python train.py --n_layer=12 --n_head=6 --n_kv_head=1 --norm_place="pre" --norm_eps=1e-05 --positions="rope" --qk_norm=true --init_std_down=0.0 --optimizer="muon_variant" --schedule="wsd" --decay_shape="exp" --final_lr_fraction=0.0 --train_tokens=132200000 --dataset="wikipedia_en"
MLP neurons of a small language model. Each row is named by its layer, matrix (gate and up: input weights) and neuron, and shows model dimensions 0-191. Each number is 128 + 32 x the weight over its row's rms, rounded and kept within 0 to 255. Numbers have three digits each. A neuron's up and down rows have the sign that makes its largest values positive.
After each neuron's rows, "fires on" lists the tokens most often at its 100 highest values on Wikipedia text that the model never trained on.

L5.gate310:115158112159081084152120074168063144150133163112108090109143108122149116134136100171159112095149077168116137133172125126136111105195160189158071125165079096085159133086111154137080142170061141110160195156109064183131126091171181103145096145165102105119151107068151110106102127110077130116170156107128150183188111109174147126156112117151045068173120195177141161110154168148168121093161158136159158094102145128089140095085092122129151105156142100147139121134127138198134162176099104125103105142116129192130171166091138121137140146130122089118092112144158068190157178099122165131
L5.up310:103142102149093094111134113131145154142155158194124134120111131120146106123110110129136079122098083118069107123160139109157151119107133159083137175128141139162123120167121215059088115162121104149170159137128139156155125156102164105181147146089148112104065102101138170107107165126124188110136152081151121213126163159143113133141110144108142080214111168162161164136119129074173096086116107138173076144161129142092157104111092121100141065146089148129100136130192152187100146139169042117084102133093124179112186133100147140116093153097149090132117064036165113082188169074143140100
fires on: "ic", "duc", "le", "re", "ac", " private"

L5.gate258:174157113153052135095123122205125179101166147111126165128130139159100116146117122122118127093120227145170061144147078142133087148115110149136101118137083138103152157160141097112122164082138125068112096088164129142160170104129114151149179127145140096159100168129169136175123162124112148073127048106128133082136073084175097160091136147160086098137101140157126164119085197099141134187071094127087190168122197121121114130122163112152119165087139125118070127117106163107120148135108201122196109105133093138136104119148111128044093129134114082169097061155079141117148088111091097151
L5.up258:149116066145134126097157104171130141055058076142182138100172126112156133157091098111132169156175152104140171146134110151179088164084145140128127093028089123125121197166115155129142134153103198099083127116146105134128098141100164123151129137124187084140121116133152178146174167147149199072103131081114124089081185079160138104066123165164160110204129145172112147155163105133134143130079122122093128131174082092105106145095136162148077124120137125168055149169074173104078140131124132136133135127152109154121156123146114123111115111129134152098141032187111123173127144182138142106
fires on: "y", "t", "ing", "s", "ed"

L6.gate360:150113219144110158164142142191176134102089125154120132082112135126125106139169123101148135127062146097076122126164078140165083177136193074162169169137151108103176119129164140132128183096168135121133151150123152125129057120117135057134068104150129173149146170100121123060151143144155162146109151153109134094122151115154132119106150117129078106133126101135111067126113161179190142203201136156156139093145097093140184145107190084089172123116209141088141152065163147178119147130139064115146127112117083136210121082136105139151123190138118132143097140143168137150099124122185109137
L6.up360:100104153214055084167197120132106182082113136139142119159197168155120131144183163117115164173127061042158080146068116197095110089162158117119133127153110111142188096173090168106144090111179156108117176136105109135161214136104179137110152176131077112123130122161130129108148135145139117098127118101122195147091161136108136209142128142096083136152123128154138161163141120114102157088092182146139125138122115093099148176114149136119154112185097094142115138116121146145092157127120117076111169111143130136152167165174113181174152135044150146125088120131115153141128128198128096110
fires on: "I", "ap", " of", " is", "ig"

L5.gate16:185150096099141135129102183193104135151158127114176131167114136117132107115111139125008148202169174106085082105134087164118127176136089060081136203100173082100115079174140122152150149136160153204168140135094088155147171155088120064136102138127119094149106107141143152146135106130155195068126162127170124187086135097132133151109124136067111146114118180109132164130156146139084228121149105186113165109129121140142136112129142130124108144130106077178123084120067114135174167131186112122175152102154100122136145117143135114079141108105123132138143082120104128154126118070105159089
L5.up16:152114127163188144134115113132116107142107088166173122115126166120130145076166134114136095144106129125120145053121179108144138097125086161111091133135084146188112109112181186174130152129057137105160051162105157101184120197159156165150181132163187155164150111068094110120120135083157133167119079136159077116150124176089083104170147190134197107129095104125113177156135139166181071126114137059085119166083111130129103127154065124148171118132131172125132129146067125145074056115075144135139043095109093105136120141107143123143152141121168131126158172150106162137136166179127108158
fires on: "ost", " Award", "\"", "ert", "is", "s"

L6.gate75:094103124114134083085140114094088149192112124102116145089148189093156142112076123106109099151109135128083200136076192081107145091146153131169143109105124121126107113145208108062087188107133073148135131070127134107112144113112141098101115153128141143110142136151108114117151146163141111088156081106152115141155104152091125101086071130105139106157147161078076193133103126144186143127161137121149128163148068175095180145130155169090178137124075111118159142061126182135106108172107061149145053161154140182100167108121124146140094114150106148133074054094171216083165128156122118156
L6.up75:161107138101145058164119115068088110175124140083086105147072140126094138136077111162154121116122124153112128112113132114135180153187141081182165110141152126079134129145202180133105113124150153064169123082182147128119137117167073090107063209080131110166139115116135097188081117099145139190177163140142137108117155120183117116106106156185161112168108158121169158170113164115153115115189083153109126134168098147175152127162202084116167158132097122109108118073072160141122164140113108105099140108101164107114131129093173135117048131124130134066061102149152147138161116096093139176
fires on: " which", " Miss", "oute", " so", "ug", "iss"

L2.gate186:103136142092120142142081175153106148143128113128163123117136128211161084150096159090177118123193103156150098115138082141161112102129163140102129122117158048141173164145080111101137082099114167176115135121131102104100157099153123102179093096075122155127174136113178085099117135198116150126075134114097146080135083115105152148067148131111167087143123168061107119131120108178107128085090166093098123078191090119103133164112091154056101177183142166166097125097102111141087124076154051148112151087183173097138160162083124153133151133118100205142123136080101160110158169139172153114
L2.up186:163076131109140128160072125099120121172198175198095105115171175150113154198078138094134110128197067139097176140138169145134173067123120147149115127122100095161189108134145131147165115104122122175146190165127074081135188115180143123202151116121084115157147146087102104128127130155123147141095047083138084078139129179081148097121072124132129126095122195131101114150126141107153109066169125152151125111158138144115170171106064127140125110133094135099104141178127165107103120096110172189121159105150116112159143160049143120129129104119110171153135143056141102147104156176098141174
fires on: "ater", "id", " film", " station", " book", " s"

L3.gate7:153078154131129131056118140156174116060146124124119167150140129127123144139089149071136157178199153086084081087155155134177158111123167076153181107154193072113117155123110108223136150100098122137154177165151112130108106164122161158154133118123169147133152160166143132148158143130160134117124101117100131114141172146144118075135166117180088122143122108086159128148158145187084119104095110185145108103192121194172121114131135083132103136183120070081058086130127096127091128112091117133127177123148109110092118082121159053147109120149101129148150193120193167131167056079121082156
L3.up7:133102166126156169106144113128175137061097129083127170105160132150123128155099144102082118156130189081132112080155136143119138046173124154180132135175181057081145137172167124079098156102164137134164111170165131101098040188110117160138125112119162092145131113167088133133093096049119074181090129115075124114154087120116096012157174122194175090142139175076089134075108139128108103133155156142157163145162081135146137068140150125170119123118143138159085123145139137112123116090142119136170182134154108089126157092148152150124150130119128125142138126143156171102161114072066133139
fires on: "g", " c", "ral"

L5.gate138:103180110167138126166126122115096129093136099128119183124123155051133115074094132107159139119130099093177135135112142130111136143166104114092127076118151142094097097158083110098042138134070156187105085146119123051106095153091152121192091151127083107124134115127119127149116170115098116159176201123124174157153107093149113186155113078145135126182097116148103117142091141143080132098171152170116148134112137071101151146113082123093252136160155149159142064096079190112126114152138122132180085158127155147138090140088130148159097131084117146168113152083085086116120211119171161160
L5.up138:130138143130101145065157098080176112139181160147102107084111166146123108078131077171183133168129143141117131088096169142180131049197134103144096148103143176198127130211148122086143160096074100135142122201164130130145084158189172141087121095152110143090147146136085124122156173134135175099103061144156069155128152150179123141144152137138099115094108100185192166104101171134101128063147165125084102121142129151108092182114111102090180112129140108069141133142107098103111085135158122147167136146195099101161128155104147065176094163147136142138142136158113107133129106110128153200
fires on: " of", "ur", " same", "=", "en", " following"

L3.gate331:147128140151173162117095143102131124079119191125106156137136110186174099076178184159097041095127099171094094072172123124152155179075096146109115122159117096088159109197076122152124139156183128165114098076112116102182169148094130138090175123140202130142125115135154120102089133144082172089166109096116122099151104072133144133107145150126136145159134095112117146081107139134131136182123123121133138150111182086094121105156165100134182141063132158176124119123160173160124119199185076067136161146094156108096080081126143159173182137137116116079163134091112112124158172199131169140
L3.up331:182176161080080089047123110125112095102122103159114077118156103160193125170143105081083055121161181169100106063124159127163153104060167139129130142108128137145163148200165112114131126150120172209154132085063141122080155206093137139121123128158141193099125117133118178148148107154140118093119140134117102094151093092141151159126141193126108070146143084168162165092145107144149124095118183126162134137121092105132068113142112143076174132137138148176175103143089137147087083149180151117109157113131109136096097151097130103191167181098182148097101088099139121088138119155117119155
fires on: "ing", "s", "emb", "j", "ring", "app"

L6.gate19:105080091118126092143102109145170123120086146163090122099143130088149112123189103189102119055144090137132109108154100149096083109153125126186160132067157169152155133168041071126080169103160134130129205139088104132090088071075133085064128041132105107176157112180120127145108147151145148148118150091191166136142084101112125090096120145139139162095098120132090179115080147079122129090094094114139174148176199125139090143158115099127126152153095077117159106134125150170131138130103147080173085181121114140130110125086096202108127132193162148104121147127087160110149129182151125110
L6.up19:110067113127088111176118176153165141129084144135092128117112152186115106113103140117118169179153160129131128160094083123122112126178140083124117125111151110149174091172111115133190090080131115027106108150109124135170074152097137083089121104146068156158148187164118138120155139118059062152138167142105134122128156100106134166128103125144125125100152097176165177113192152080131102131103094096086123098092052082083138113124091120203173155084172158173157162123101143096114171127112173152179132100138117128142102066067114131184136148065137155105161135122103067107078090144125150096
fires on: "el", "per", "he", "en", "e", " of"

L3.gate175:099162180130095167131086110148132137104177060028099147088183179134145080151076093125171110150128185120106129134158146121167110101129138170154128200166143125103106136136115096122196127133108114116109131153172085149137141126135142091136143109123135131098113145108139086137066139128141116146147109151117108128062094110135174097139064145138077184128153141133142105105171094102069149168011192144101139112116125105166094122170115098090132057124169096120113149116140121145193181102117092111106123090083173113104143129131112108148116127175072160085166157161142053121092094075125095116
L3.up175:141201142124065111121125104183119176192143090165119135158106181177172151099146173096121148138171112126127120123156087065092122178152141111129103143097143129131149157182097136077096147163153160068135097137081161107186122138138102120149117146058126157162115168150133180155125121139172114089107127140138159135116177143121151141172112101121118175094137141123108136085196176099163150148108193204163125202108143082125142065146115164060085167170142134137108108119213125149114115154113090128135164153138116079100107131129182149090164109141160145133113105110044120135146115074171153177
fires on: "s", "es", "ies", " to", "v", "ic"

L3.gate269:172126192162137098155096161159095117194172121132032160183110073148149129106113100145102105145124170130102136099086107164149130154146182127098127109109150094118133121196186144130109120140078146152088092104072083123157160127068157107086186162084134088138075116099115138131084135132141125155134144132099137105207114119077122128111078107092126144172115159098141159105092134137142134120079182078111084128051081149106073133154086131124091172127208102149086133172188129140183125128108123125124079138099107132074127121143121151078139093102085123112121099089155071120101130103091194111
L3.up269:160167135159141166160098150096154182118156168188177116136116101151135153073124150150091168104100072153141189120119152199105171139189077140112108136132182128173135133077133152138166226120153123149119141152121138116123164120149095070114177120161194113113141133091121109169090147143120117102156103128186129144153157186174138156150182071147156128133096135170060172143146152153111078113148160088100138150117112125116179156122167179117137161161127161143068092104157134105103059083092130098143062103143103101139123142146070141106060136079161081129102152145142174130132115119126170193
fires on: "ess", "-", "ert", "er", "s", "enn"

L4.gate125:110154092116126092143185151141085167161153155178133094146079092119137105098089150168128122185130061159095076137116164128148172141149171091120117112141132125129109069076108161138099123177077129131137124073156103174057187060149134118190105170109050123117144132182120110161185068177163143094139157119112136159109091060120191122098123116156073169145184179108160129074108107128140074077134141152156178112097124196118139145149165136149100136063115109129155112115129139165134144150136124180120142129153148172134087068135114128126100113142170139123121138115079089127148104122110061185
L4.up125:136177095139102096145139113143088131133201120159073147133165135151100112120126129127124075128187141149139164106150154147127170146120164144124134158162167100154116122106093131105076189153077130078132135133065142176118136126170084101198070158108132175123198123149134159157127187154128135112165128102084126136156132102176133144060078134106095128120166132125151190126105131114110082071139132132148110178170175122153105139117060177186059153155130063138125088135130162136103151146139122171166158129149112128102191101147095161123110119081160153124103043145067127123197131111179155214
fires on: "ac", " later", " when", " After", "le", "ank"

L5.gate174:119185098129132100072055093125088083120069102084168106124039115099160157099109184140119080213105151122131116156113143152119101165185093128109125077133115118109180166091074170115109143159129096069125183148127108097156100148064141168160129158150153123097161098130180146113125080101130127108136115131146142127084104121125152106107152097127124202083123138136137112127163108134156108146176100090139195139163133101170151071107074116116123061138074165135107090116112190150138134124103157137107131141050098093067122155150121081130077100082149101083104113100153125116116110118119088201
L5.up174:128144083124135148071130105163137136121104144156153139124087106096147172153148148142063143217150229128115183145106126134117156075081157164164140114123108148090145137197117142082135094134114146111079109179161129116134116103099103103137123147086165152129208103140182138112142150103168081147100171150091100117170118062113168110158143108094153111125120147080117153189097138105158106099193118108150155104175156160143175130126091092103086075158116071091179168083067182123134078169110144149133126127095198106137127132164105151168119127170071154087158081145162129109091098156153149160
fires on: "th", "as", "ent", "ry", "g", " French"

L5.gate312:149097124135061131116080039160166090122082141065150082107081163177137116111189161089093121127143125120131131154167162088133098155113152160106087129144132111083113148092171150109101115123136166136084114073104140150128148078108145092108079089120098117093083082089118154137156079121214129164106089116124077144115137138133144117081107124176141105141125097150065091115091200062105172119089112137140088143093108130178165137127073169176187134094124152161089158200144151166151162111078113097180119148142058113103126118110165093121141103107111150083158110126132138159116069136180102119
L5.up312:156108118165108109090117087135104143111085121127090142130091149135177108118159178138096147135170183129132113084113114130040132130083124070094099125109132111019126175126099108086099149100196097134134136097120114089073120075149222107153088068127133167148109131119149144150136156124182069123107168127122158137227159117144093071100102106121158096129105099100198131118107130112136101148126113117114071140125103126126170190146131169106137136100121171092086174213119141108177143115179099174137165115115141074112131121111115091123134106139079181146157110112152115149128049125163111135
fires on: " the", "g", " mag", "ag", "on"